config.yaml
n_layer: 16
positions: "alibi"
bias: "all"
tie_embeddings: true
init_std_qkv: 0.0361
init_std_o: 0.00636
optimizer: "ademamix"
lr: 0.000603
lr_head: 0.00809
final_lr_fraction: 0.0
batch_tokens: 32768
doc_mask: false
steps: 3437
MLP neurons of a small language model. Each row is named by its layer, matrix (up: input weights) and neuron, and shows model dimensions 48-175. Each number is 500 + 25 x the weight over its row's rms, rounded and kept within 0 to 999. Numbers have three digits each.
After each neuron's rows, "fires on" lists the tokens most often at its 100 highest values on Wikipedia text that the model never trained on.

L2.up332:500471488503510516463533488489528457479501515522482494517481471512494538470550453504477533504493460505486518493470493522514467497498448507473491478484496506516481478513481522515475490463481522509505505510500477486500519488532502475462535508485517459531493509456511482507451512538499459527498500523519508500500479513496476481498455532516520482523529511485538492576504486474531553455484
fires on: "4", "c", " rec", " Pos", "191"

L2.up34:514493520515516516555532456493489467512501517494534492491490510493527472515474492486457530515517471542489508455496441516551456525478491480502516457477513555497475541506462497505498500454474462523518492479501497508524551514512479497476528505490546478507504493530482425480548530521477486485509460514485520490490502479475483502488496507524483518476513491493517470490526527526511491509500
fires on: " =\n\n", "ong", "b", " among"

L7.up174:469503530463522513528524419492503444477505514434514484499481501494512511512500557532487520474499457495520514482502448518462508483458483473503478496480494506509499489486567479459479506522484506521523536474552530494517488489502497525467478531487478460515504518520465507487523530540505514535522500499478478483486541544504486538497444544510513520475483481452505514523492503461526516493494
fires on: "p", "b", "ad", "ast", "k", "h"

L9.up61:489478533503545486493534482516523475477471489490479493513518483474506531537512503482502465483484506548517496537505505542477491454539533497510498518486514450517496469514524519535496486528549491473488539528535472514487506494535506486515486486501491487487468464495497515549475516522453495552513464460512497485514524482540452523517453503482466523503467487475498510461492504460528482542521
fires on: " c", " football", "ass", "irc", "p", " professional"

L13.up68:481487499493502536484492518489552569505478469500497506476495490484511463499512522511478460537500474526475491519505493525496490480523536517504533488433501530511490492516471539481476465507512469500477521500494490485532503495528490524493530558490500500522491477509538447483496518513479480451485506496464464472462536524478548468516542506515502528493482468511439482529472508484553496472492
fires on: "il", " can", " may", " will", "el"

L7.up46:444510515529501502525516456545485488531494476472521492478520470538559479512536528493527506486490530496544541510473495541475467525505456458522483522472501495518487485469546486496499478513454472501493497488504479503478513527501512496504528472520507487495498504441509521523502500509533512488524484514499518500488521513482473514506486480517504533515550529506499409531485497512531460468497
fires on: " all", "est", " dest", "ed", "most", " further"

L10.up291:489516529500465477476497524526505515498453499496455511489522508469485500504525497484514518533521470490513466527502500542554501509508550479513510484460520504460485468511464454493520477441503490507510480504452540547493520450529476510529481523515536479516519528520488488491486524461489539475561447451475488466516500479503493478510468483471539528503499493502494470485505489497527501537498
fires on: ",", " June", "201", " August", " May"

L12.up262:486542494453547474483490513491496468472524502490465462518470501485463509512480510475484526509532490542480500482491466501492520503479520530466507500506473522565517533510472529500532474513495510529546504534528541520508514464502538483480551530489497429530452511463506479501482519491442457510502494496534527456491498461513466497490467489468530505496497497474487492501474479498489482510536
fires on: " b", " H", " s", " \"", ".\n\n", " m"

L9.up56:481466549509484522507511496528473526466471496481496523474500500475510462535510571491501473529513541492528475529526479550488508510481446523502475496507530489527530506503504457454469505490498483477506494510555525541504477507536471503511523495440481479525500498488488479451535525497549540498551460488500490461496508466452518521481473484514492506521512516482480525503484523527490487542539
fires on: " can", " ch", " Ch", " qu", "at", "ri"

L9.up38:498479524490456542512520517477516467480504502534493515525467501490517510529532524494526537523516491489516489468503483529539521519511482520510486489486484478519481482481505462468498478505524486471526435541506486504476499486532518492480519407520504505486503499469503511479515531479500548534481467502552510513505493473513507481523508533461475502507503522484505497496506495472546491513481
fires on: " G", " P", " g", " B", " K"

L7.up255:510538516493519485476488476507472480476508465483528500483477480565510521486522560505530489531520516494491519508492527495483507469506487509478438510500509492483471486488519503469529501544510487497510471500525580514468529483497496507477518477507549498491492489485466486484467487530453466503503468503505526496516469460573467470498500488480544508482479480506549477507512517512496501502499
fires on: " and", "4", " football", " who", "5", "\""

L5.up31:497508502461486509487502449488517463492494488499505524522507526478508498504495532493464514481510502467498537495543475550476501521506501523507489491494496540498497506529484540482466522485503499478531439525490505494483507460518498545482493508507540448487477508511494468454516498485475542521503485500510515444506448469503522492539423492453525542513539517509529501528482454508492498501510
fires on: "\"", ")", " in", " on"

L5.up181:496505491453522490509490501514481509493455464501504517488484537516517520444520537494473515472473533546497497481520473502519478484462484497553495446489501495498517460494506508480468498483530483478497466509515546539513523477505527533567486498469511499523514442494528453485473489542473493501524530504492480530542495494461459508523507516502554477502478500479521508510511460486506496532530
fires on: "ing", "al", " played", "–", " record", "\n\n"

L6.up236:499474500454503500490547453487514508504531530508525502527525504473532548511472503474456477512524483497475504518471488536486444501457534467523505499498504535478510482446497463507497532475504501472492465495536497479503484496523528530482487513523512474489497507526528493469484503509463522507479514504513481471499482501530517535528471488498494532462453523475496524485490472496474526506530
fires on: "qu", "rom", "r", "ron", "omm", "pl"

L8.up320:507502536491452499479486489522521479487495500503521455522498495468509522500523504529529502483465484508507514458521460506478501526531416498510513477508540497516500509497512458457499508455559501473519449476560524560480528504502503510466529439512521519510496482464472509504487521485479525505533493526509510480502513460471472502488482470467514480508500522497487502514490483481504504510562
fires on: "ed", " married", "==\n", "==\n\n", " ==\n"

L13.up161:477509498512492497488501498472519530511510477493480486442481506483512515495471550538441494489489490442495491521487504545536490516518522513510495481475530494481513498467485490462455475479512464495519516489485549532504511500518465515540490566468523480489503512522496442505530508521493523494513479534523519494507487517496485514497517511502465505459446485513551526500531483489504512506495
fires on: "–", " |", " ch", " of", " was"

L10.up131:542458507505496483507500499522535477518517478502538484466494514496495469500490544473476533510498478495502488418508507513520472506504488529502519470481514529498477540483505524480482512456514491464500531480481507463505548503514472509487529464534547522495508465521483454454533566546471475489479491547506481455482498507491524489463509498501485493489547505496485493465502514530528533532530
fires on: ",", ";", " began"

L10.up52:463530510482538485497529482492514473508506547499535540508511523476542486485502541501497507505475489496465503512493529539497509475516515479452513453489521484514490511478477507484501483474494508503527518477487526454470494534538496475505517505493452468511503495491498511513489511489486519547471501511456490471486517532495409512523490538500542516524482522491521494465490493481546490467537
fires on: " se", " he", " reve", " che"

L2.up197:502546467465481504490531503549485515499489502525493512512524517539478484479490514494522481469529479475525517500521509445556486541499461539473497467525470522501508482545487502453524517499504504486536451528464497524461494547516499520501539465538520490435516516513502504491462473470491529458479535491521519503517468507486506497498481499438544534502530528520492506464512496516488513508533
fires on: " of", "\"", " in", " for", " "

L5.up76:462476504471496480492508487529533499481504551498518502460509550495515498513457553530495505484491470461439492500483449494515495479462485504536530465500490521480478504503513468519465512518525483521485506501519504507472493508515522509521516533504517500490440456510497464471504520523465496538468478482553527526492458491502513508483501517512502490544517530487508487494531489493527452477451
fires on: " St", " st", " a"

L10.up25:472510490556468553510516463507539480515501470495490527526531518457515480535517500497507511495516496522477507491525448536501468535466429511516510456509504527530482523465458499510531492433464491474506514482516504515480545467545499505516466493505515473501534456499526538477547537526495486480498495526494498485500519484532487510508467488513498451512539489515502468515493504524480496492510
fires on: ";", ".", " |", " ;"

L7.up365:493511486469511512562506483493539485510521475446491499596557498503543506491502529486530528502497506486491484517510534526525485487523530461473515499464534509508490467498494491466498497534506529517511497490509536492461517507515516494476478512540472478440515483503487528539493521468513501497493492543533495483523501452556472472553460488497481475514532503468530496462519498517517505471473
fires on: "uk", "a", "ina", "ura", "ata"

L7.up153:543480501509485518489478502519481500544464435472480457506512517512499527528490493491508498477497494527445505471492476499446496447495520472489525489491528546509473472478491491495534519494533507506496474519492539550496540500513481520487511543500516511511503516485496464480518487466509470481509522487502486525487475498464488551497477504504524493530515497483490519423490471492498483534503
fires on: "s", "ers", " works", "ations"

L2.up181:477527520547513511508512508525509521543493547498498531475546524515493496456494518493526518559485510486468513536516518490492486491498503495530468479486541484488457498503516500542490444515512486468505534503502535497454472494516542507513475548426486460507511482516496535502499516568476510470460505466528526538499527522529492500519501480494490501507505516483483502515496537478495489511479
fires on: "e", "ne", "ity", "L", "ion", "he"

L10.up37:465508484501508497474536484534471512460494505471509520488498476448520489514507544541464505496516480453470541542489486569509474492512503518512464475485482509524500498502499503486496556469521475498490571517532529471498534510541466493510499510505497463469480521470489466527519505496472490502509483543508512491496542517542531493493524501503509488473524477489506501526473501489479500488490
fires on: ".", ").", "c", ".\""

L5.up264:453480493506513496556514508461464506494452484506490493517504496475531457514481495490493565494557464474509521498522480528501472516514472489532429492479489510509470519465479513486485552488480489465498514503569493457521524458528519509461508479500511471484512523493447481491511504481485493502502508496520529503498511519502521525514499556526507520477517457478489483507442493496488505531485
fires on: "on", " ", " under", "le", "or", "."

L13.up239:490495508489484484521499473519520507502494531487467495498482514478497519491482525543463523540477494481450493483511507500465439512474450495496536450459511505552469496525501530494527526515475480498533497467505502491509526513506496538533486507470478506482494509509549480515501499554516484494469491515483496524542462488525497462501485442489491508520487535493512503509508487490537521528528
fires on: " m", "elevision", " st", "-"

L9.up381:495502481523505515471476493521497513481495483499489502468549491520489468497538500516498526517467519528506468512522473471505501468457467508513493513461500520566478494473495450508527494487521461452486504496572524520502490525524480546507486544498510462528522539477514486486527570476491520452542529502490503487482476467490466474475484496511494505501494518484531527515475473480472512501516
fires on: "ot", "el", "ers", "les", "er", "est"

L6.up134:506506485499523500512475486520500471488503523502496504485496501463563478492483553481511541521502484458521499519509525505520474506534470524506481515460505429519463496458471491523534522497507479516520535549516512534463504520519506504489474460512510478450497493496471491518506511489497544442493495497491487500501490472533508465499497515471455534541537473495506482477484516519460510451508
fires on: "ur", ":\n\n", "ir", " O", ":\n", " of"

L8.up252:499476505491513552509522512496483502554514531480495498479511532481467433569497524525525498557491504503496531502531498517483486509521519466528479500535490517502503448525519435495483475505530472503529492475484506503485481418498538529506499497501477505485505525526469504504529475511502529520506448496549505541479483475480511471493491459507492490494494526510552509475532458461555464499490
fires on: " g", "g", " first", "arg"

L12.up318:507492517513564495503491485503471527582485500475461487489505463494528517502484533521515479494477482490492507517543431456486496513490439546491506501477513554527497551465513487493480483485556494494577506493485498506535533489493486512520483540501531506487477469485521482484531516541463442500521539502518502519492509487506491524481485512497525507539476463464485497504494521519499446474527
fires on: " un", " Man", " man", " ec", " “"

L2.up305:542535470541487516462478479546543492517470533525490510493548509446518470533485497510521519458497508495497491489533501537521511488507490476463510479498535523492480486480462497482552483449537504511537512491512505490494504524545474531503508495544518481495511488509535506515462528541531529513474535509525475486526507493539499503527493497456487550480500517480490490453503494473468479532477
fires on: "us", "ist", "ut", "4", "it", "in"

L13.up205:551455549495532456516497472494482470545480526496519468440494474490513514509517506514474534508480469535507493505487467516493464508513538518509543514495510492526517497511520472499528508489468512497486516503487505490491504467475500511452567507502488477500509491494500511529483478501503469509487529508515484507425514480485521475493434469521523460503485473498501536504509485503492515475532
fires on: " al", " as", "S", " Pal", " em"

L13.up327:501542507496553494489497504505509520533467483519446456513529496530513494486512501548562523485522486509463503511492484487498469520469510504493517472489515514501457488449485472435472511493474498473529476501525495487538547499541530508485544493523508521474495534452502465501481516497523452515492513541478524447498528488495513498534504481527526536481509492526530491466425442530458519486509
fires on: " \"", " the", " on", " in", " or", "-"

L5.up360:514500513497458488505503504573490502500479463502509509470543496539488526507502524531519467478499512544488527514510472516519499515435459499466493464540504559509504503546529501467539520508546470473510444477488532522507520508488493490465484488532558516475478508500521457486459503503483476490481499508532505504489452475486515492488513466482498507501492505493525502469472489515509525503462
fires on: "-", ",", "/", " manag"

L8.up371:490505472497492427509534463528491544469511470517481481499535490493508513426479514494517491515536515526503545513491503493528496471518479487466531480491495533505515488506523474522530497457532498516572499479501489500489500552515504509484481519497486510538490480462515492484508496471472519511538479506511502476487501442486498497527492473466497475553486534497527496490459496528484498519556
fires on: "er", " included", " Jul", "ed", " married", " include"

L8.up346:512464488526482466506465501460508489518492568496446518485489503495498504501486518495475479515461522557525492548482470501514480520529473527484553473465481480549476461514475505476521496510485489502535505460498514519488514478479491474440519473486528484481462499456515512484521532522471499515455492529490506505490468447485500473494542467516505522497475445501478435471523459537496526517543
fires on: " |", "1", "–", "il", " or"

L5.up60:465523478422520480501527457521511505493493498488503516473492515466497504503531490494473515499513490464542549472507475483531544552483495488491484504491510475472471505516569525479478496450494500494484503503469518481457509531509517519490461483519544468451510496512504508520523540524490502499531479442503515521481553540487455470505477543486514523438512516506500514530489533484521534499530
fires on: "ad", "ign", "v", "b", " of"

L2.up35:475487539480487509513471507509497479491522531516466484497516549539545484505516496499444543464492484494455502506531489518523448566442489529531480502482531516476488507505488499500524483504489521488489469498487526461537517549468543526491485491489497477490474464460520504493496510505483514462494505524482498461517479511487490543484440475470502507488463555494508479505476520507513479459512
fires on: " cons", " Tri", " tra", " inc", " bu", "|---|---|---|---"

L6.up327:510474503547501475472499516473512493511486460512483487512506487442516547536558489476486463513491489470495515446489512552501503525482467482499510444516476545468499537489509472464555522482524507537483518488504490532517561493530501511501477494507521518498469484488529509453511482474492515492477524514501505497511542537477470469482469459465478468516491486487488519433509494479505540490521
fires on: " have", " include", ",", "201", " included"

L6.up316:487477551530503472531552519508513492522459505510469531480489527488484543522542550460502558485515488471525481540503473503531508537500460477539511478494509488483440496510488459502488502433537501500488514486515499544481462500463523485501487518495478488482502497488543509486499519491491526549496491469545494515515505550520504473505486499528479502502513534505517494523480461548536529502502
fires on: " P", " including", "ue", "side", "ark"

L12.up165:481474474484502502534480524540479485492530482507508487499449530521478487517503498532448515523495486513483500519502480478507473460513526481553502451508474522512488516496467514476477518482521521493502477534483493525469552456548468517506544528532551478466462480468480459515494542527551506518505478481494502534494458507529513504489470519569502517501517525484498493535498499468553464477490
fires on: " c", " ", " st", " St", ","

L6.up315:477502506512493512557512481504484457472448474536516541493546482478547465481471481538507534500501499497467474494446475546494458475509479493485457502454487490496492505486518496470525501456483482487491512502492533484517550488561526516520469540519516458460472524470507494510523517502495497554536509491492495517525523498520494518515506546522490495492484471483472502508493464483515475520505
fires on: "."

L5.up140:455479490480516472496484509487488507502520516470485523470486509526523506512511500492491508530490462466481546483567484488493505512495463487491496486471515548502506491497485483521503473474525503524476516484499530513505531472557489495489471492484492515494474472506514490529510532541464448476484488501539526511472503493523498461531477493530524503541457452501537511510516498497545522474456
fires on: " as", " became", "o", " named", " =\n\n", "r"

L12.up5:488457495523512531510549482498529465529494516520488494482550480489553488511481509535499482488488500499513509525554508503497499496472460487542481551483538525556503483482499443462508456476527489498507515490555496551484496470485551517483487516514536489515473469495507483519481496515477545532492526502507496492518509463524523525524534485474493525505525529462500493544499495469504496487498
fires on: " ", " sup", "ad", " Mad", " High", "ild"

L9.up278:512456487478506537539498475474505485490477495497476497487556488467517542520473524485502516511539484511538505465492471543533522519471431480510537489509500546508520477497575481486469487476523504506506471508465511521493500489501478498476526483511512489508496476481546502482549495450479509525490479491533491477492544517530517490540486538494489518508509527477504499526485475483457517494477
fires on: " G", " F", "z", " And", "and", " P"

L12.up331:516515501475525520491464500486536482478515520499533512480496506433489512513516484489522488503531517479490492560473492532501468540503498485509486478478479495520442489481529497467523505504517482464528500538453515440467506509492512515530498480528517498505500477466508523506517489531492527487519495541547464480495512509511443540516505483471527524555540500507493492518477486516516535451510
fires on: " there", " v", " it", " There", " It"

L9.up69:449487529449454512484466526485565491526481523495540464487460511493480526534523517517494525503497495471500535497497464514461535454534495464516527474509476504507455482484553492490512550495510495483529495524498538450530531537536484533523473468488500500496475500475494520477538508522494480472509503517526499504444545492504525497494494506510521490498486486506485487496465525476502514465516
fires on: " would", " had", "p", "go", "qu", " to"

L13.up96:498467480494523545542516470503499536508546527493441487499493506530514486544540501504507534494514489465485471523493470517504532525501527498542527537506495524495468444496490469492523441481531508486511505532494491520534489502517464481530513511541504487489468452484475508553524491519531533482493472495486487481534490526565508486506495495485520519496466501487478495434511519500521474453509
fires on: ")\n", "-", "\n", "a", " H"

L2.up236:509504468487483489528478474547508510496496514462532518495504444512548505540493527493491497532495514470497483463528469537493528478497476514542510516504486493534514540481525473481491525504485462495502528506472513494503495471521522490475489490547501499462524490504489539469497476505484499513511512540521539471547527473489484497493492490468489505477481516512537479515525474546529528554483
fires on: " on", "ash", "z", "ad", "let", "och"

L9.up27:503513509471499521495478484507520484542481470457491478507545522475497486497505511505529540479509491535506413533556467485485509493511474511527527510474530473474504513464495507475554554483489510519540550477540488516535493496502522508482475541523459513536473487506532503524436507487485534484516521486476520493496490474513498509490535501521452539454490485512478503482492529495500532517518
fires on: "at", "al", "il", "ot", "ath", "ony"

L8.up291:533511496506525467527488520494491484517500509484523420480527494488506514526479527510479577486475472507493501524467442487455469483511508510537511475481471487534456503500486477516490515535481496460500516483491508480498497513507494527522523532483458466509476504541473464477491493536499503503500496544530525512479473536526464518529491517539511508505499498504519490471507497516518528451511
fires on: " per", " single", " a", " one", " cm", "ele"

L10.up253:513509494564498509492511511531486498485503456472514508499518507496496502489483489515498485510539482525497483507500417471511508512489530493493508512517499495496445499482538461500495493496514538481514549506468500503511529475511467474471509493557496490486507485489483462485527551522519472485496486543519502502513490495563448505495465502467522530534496507511492518514494536530470459504518
fires on: " is", "ers", "es", " are", "ues"

L10.up254:463508480501497490528506486537504516566492454504538513424485499506499522445473544552528501527555493474513523487504508503451516530490491514491493482491535510520500465475514484478531485500515510463514488504475496506528482492504510493502506521490483500519522524518534513483478512497503484457536475501505482471564472472511483472492523471494542503497492489480539476529495475463546568537528
fires on: "v", "om", "ov", "earch", "ev"

L5.up132:527532489491500486464470520542498483493495464511525440535519497508522517497489530506484499488532520491524521498509498538466518498449468444472513525521493472517497468473491488478510515510461513503509519490484556516513524489523490493494474526526544432518483486512516476486528485462524531480500540476509530518501489511516473448511484477476504508518468464475495555496493493453480530526501
fires on: "as", "ars", "os", "its", "ans", "est"

L6.up334:495534484493528512493492517506551495524544496512559467475514530508459490495472506500491494488500521472451518518511415513493502481478507510476486512494521497526490501467541476517494502518538443481535507477547488448518523535507505521474494524502493498460500498496493484507517510555493512495503485482524496539513495462469469468483485508523520519516530517498481529503507518474480465514458
fires on: "ly", "ially", " first", "est", "er", "ically"

L2.up334:464452506457517541497487516522482478507482487450524480504501570504503511492509502477558510487542486534492491468510513489561537452452482477519470473502519491491497500543561488510467498480508493498502528528483500497490502497511487499501471500494534493477463516528487496500510523511535485506536449510572511515481484517546460495527498535485471501488485493470518552499484515463531475519545
fires on: " p", " c", " ann"

L12.up158:474488474432453475542494498475471472527500496485528544480517523497492483508529510484509468512553528491526484508487511511520532482511490477522511511497506523505474466521496488512469515462537496452481522452541479521501516509461508503528530507541520476508536518484490457528475505482527522500518478508510492503479484474469480486535507451487508487499497495488550501510460516493524525508492
fires on: " del", "ov", "v", "od", "d"

L10.up372:497508487504536488514493465516507536498529485529480478452492475516536532493487529507475536509473477495483493529524500521488462516510462532512489518524492530495498446457506526497494530521526485497500499498539457494500497500488521517498521558481493539522492447473529505490465484534526553526537508512502482495552471520486487471492499447493543506495512467469527483509491470490545504536486
fires on: "–", " football", " played", "S", "202"

L5.up301:508496484489506488525544468515508508476525496488511463534481481463537516527520525514476450508497494502500518501577457486559460481494479512504505491449491511552529517490476494496550510458476469497498493511550468492511529494493492496512473484492527441524479477497470470473477505469510513494490524516462477487511471483483489540495488467501483493509532473443471495459523456483532496527549
fires on: "\n", ")\n"

L10.up309:473458529511488498537550500481511495524495535463521527513516454480507495509472502455483499501506486526538514496503488549513507496530557480513556461462520493500466483498497484495500501460499525508499532496512542452492510516505492515467513503465500519470477493491446482509518473520499504507522437511500525517452493528505485507478481506464517498516500458489465477518491535500557474479477
fires on: " comp", "°", ":", " with", " has", " had"

L9.up77:453448529496474477459564487532510490525512461484528482539512481495510452478482487498519541498457489506512506524482541548516506450505531482515523477491489529524494489474529509488496553456520504511468525516505513502529546528532530534504526496477493496463469488505486464501507529517513486524467506473550495520467494521505477488506457472492504527500533537470527506521495494458491534499523
fires on: " cont", " had", "t", "esc", "aged", " has"

L13.up251:509510479531469477482521467464486454543509476494491461520518518509486509484483567473452522531500474503491499507554487544468503538491490474510524502480483511516534539449528548474525480541515517488502496535530545496504497487471516504470474495510506480515519503472525536444505533529492481496487481497527509435524487491503528495483479529517481523454498558484519515480482470482487484483490
fires on: "a", " ", "om", " Sport", "u", "ism"

L10.up205:548451510481541510497510513501486451518474514483480485479511483509514512520476521465481500570502505517485488456542502507478508503536536463498513480523474466496500409539503489471450451522521473480497457566522562510471518468487527489533533490512501507529499513471509457461492521505495508507534498481483509456527528449469508510512464513470491515525485513499531486499483515514486481497515
fires on: "ated", "ing", "ed", " moved"

L5.up44:488474511474496502542485465497469455533531463490505488496510489545499524474474535469492480525503487487527486492501497538512495540488488490523513511501498522512512500457504488487478529468501523542490466472493494506529477510552488509473487499534503493530489490487484471509502510501490515454477525521445491511510493540524471507519514499496511544501482494501484520503504517474568476514476
fires on: ",", " =\n\n", "c", "\n\n", ":", "arri"

L2.up216:538518486478523496507489493491536567494479470500515465473502487478527506524485544523466493536497511527449479468572483488539483507458547490544534505489515524507484494498535536498499486522519484502515486454502489511468490487523510522467499532463495480480537493511468454501513525480479479490509486486485498472493461494528499534486507528483494498500520517484538515487495462465541516519495
fires on: "at", "ics", "l", "ing", "ation", "ict"

L7.up239:467499514512517502534543520501518473508479459524572507475474502486518482455513489483504515570435471474471513515524510493513443517471478493501469464504504502534479452504501470477477488470539497501512502486529521491491541496493520515547479486517461463466504472481503462523486501476503479508496485497526474505480472516531502527546503493509492496517470492494466470535494495477542490508497
fires on: " cont", " had", "able", ".", " imp"

L10.up228:513501492483553518536508434514501488496492506470466520522505484461509504516452515497511499539514459496526413501542499492501482511489496515505479495446527475514449492474517480522516447456512500474487521534525466508493488483560490522481469497561485495458522472498545501487511499500534515504467523524525502473499509516504508514501518499495490520459456498491491501486510473494480506524531
fires on: "al", "ol", "ul", " em", "il", "rom"

L6.up46:468484486489507507513522457564494492527474513462488463522501507481533545471498501496504481482488492497514465498456505498461482511449465459504542479515498476507492488508495503501520510529508477520512495543499517534540497516509483468473498499473503471473505472496556526499538486484492528525507517458518507488520474503520470497525465531495556564516455545463475457482519494506470477523498
fires on: "ed", "s", " down", "n", "t", "ing"

L10.up104:504522525479505503490509455542521514475502473501494454529503481516544512494501529541490484542520451470498509455524490479536484530540460493497512480515525510487481489464494455502513474485507488488540476491490505491485528480515477485524517467484513481488474459490498450520462537515510485525473479512523492512532480474522506489494474496462496500514525503471546524495515469497539511474490
fires on: "\n", ")\n"

L5.up28:539540506513510495488500493463504524486467502514488493513473491487537532518512547508445518491513480493527541488522483512459462502491486511505469509483520516500505554497455511517500474532501506474526491489528524489474495493500499517494530525525513494505522482506507474520506507498499403487449521504496472469515496474538489482497486473415502497491537457496504439482496510510556431481503
fires on: " States", " We", "A", "$", "we", " Sen"

L2.up288:499498516480468497516463485531479506539496482483527500487508497495498493458493493518504539550486494517475490473525514469530487464458464531496450493513473530495498502509497461487507496504470481497522469528509467474472492502479526517481550530486488484455511460496467493502479470494525466455514521492480545491524530466502476522531493442528555533494509529459564501484459536492501531477509
fires on: "or", " et", "R", " En", " en"

L2.up145:499513485487499482498476472521549473499532529493456488506531495543472532497521497504489502502532454479518529534481463550503528478455479459542486496511481496525532495531483499511472486532437510456489527480521503479550480497518516493457453536504498440490487472507505520489505530546507495504533503466469498491474523477513503543514470533507476476445499452468531506511495490528493543503495
fires on: "av", "f", "b", " of", "h", "ep"

L9.up255:475510529478514493502461504529506487522514534463479494518493507459512504543524482541476532505481503496495512535551471509491504510427466514497514470514509556494479530498522481491478447497490496490558544507546517472524517463542481516485478479497489483475502432482507511485496497525501498530529493501492560489508517477509481491536499506552499529502474503465521535536480486496486500517494
fires on: " and", " ph", " et", " Ph", "R", " B"

L5.up80:482467516525481517477510490517498497510483468495470489532517480491463517521492506499511497484504466490504521500519464510537450484515469505515513477500538563545469510491482502495513529468544445485487466477492511489503564514524514512486512517499509525521506459501474453468521486482493496486501496535546568504511495525502490510495483461480484490537565511533482508476499487535521531498565
fires on: ","

L5.up120:485557496471523500492490505491503503467488512531485495531489524475484501505529510465499548494520516491485548483500448515547475531473446556489467470455464507495518481513498527524492492480482509525534506518523535520498551515523537486489495487470526495513445471530470464490493481504470533517557506538535536495489488468499474483487487510475510497530512515460466497469500490518506533492533
fires on: " b", " B"

L7.up58:526502517507521495498513499492535490560531501442521507516532504466498490539489490502533501499456551491491501461476524510473509488513477469489518475471529499554467502501490483471488459517516457483496531492520504475494477430484517513467515515506483487505518479521509469557553516567495499509472505513496517476507516485494498516520489521506522469514515519507552479494478485477506525503505
fires on: ",", " as", " of", "ual", "igital", " and"

L2.up51:535455525502486481495480504534566442479489503483512504521491490519518499487521529478491483495496485507467466503495481517521446562492494482495537452484493513473499516484490491503513492492461545523545538504440455444530542495550482498542515511495529457510441463506508471504502468492498474493519489486546473496493535536486457494484452507516496473489505491491540506506470513502505491520500
fires on: ".", " members", " Jon", "c"

L13.up145:514480517491501480509493513481488509454454520495528457526478555463537500481507517501501499467475498517524471494477527494482493476489481497522488543513557516514492491484528512476487504477502471497483494550543480506529505501492475529509478510496490509481556457464483489536477493558506508480548472454472458533482450514495510471510459470488531479508493513514499515545493512509472493496536
fires on: "i", "ation", "or", "al", "er"

L13.up152:475481518500508535511512482488509550527495546480470489494566501491492509519450509490508487506504505477532512545512509483535496567506476472506509484461493509512486470488534488477554492496519483517541527528516555518505502468476499521499479517511498498524495507437479424494468478455484445502551493464511502459523507504542479474517506456488483486483534495509514484505476511462476513491524
fires on: " ", " career", "j", " Mad", " information", "ush"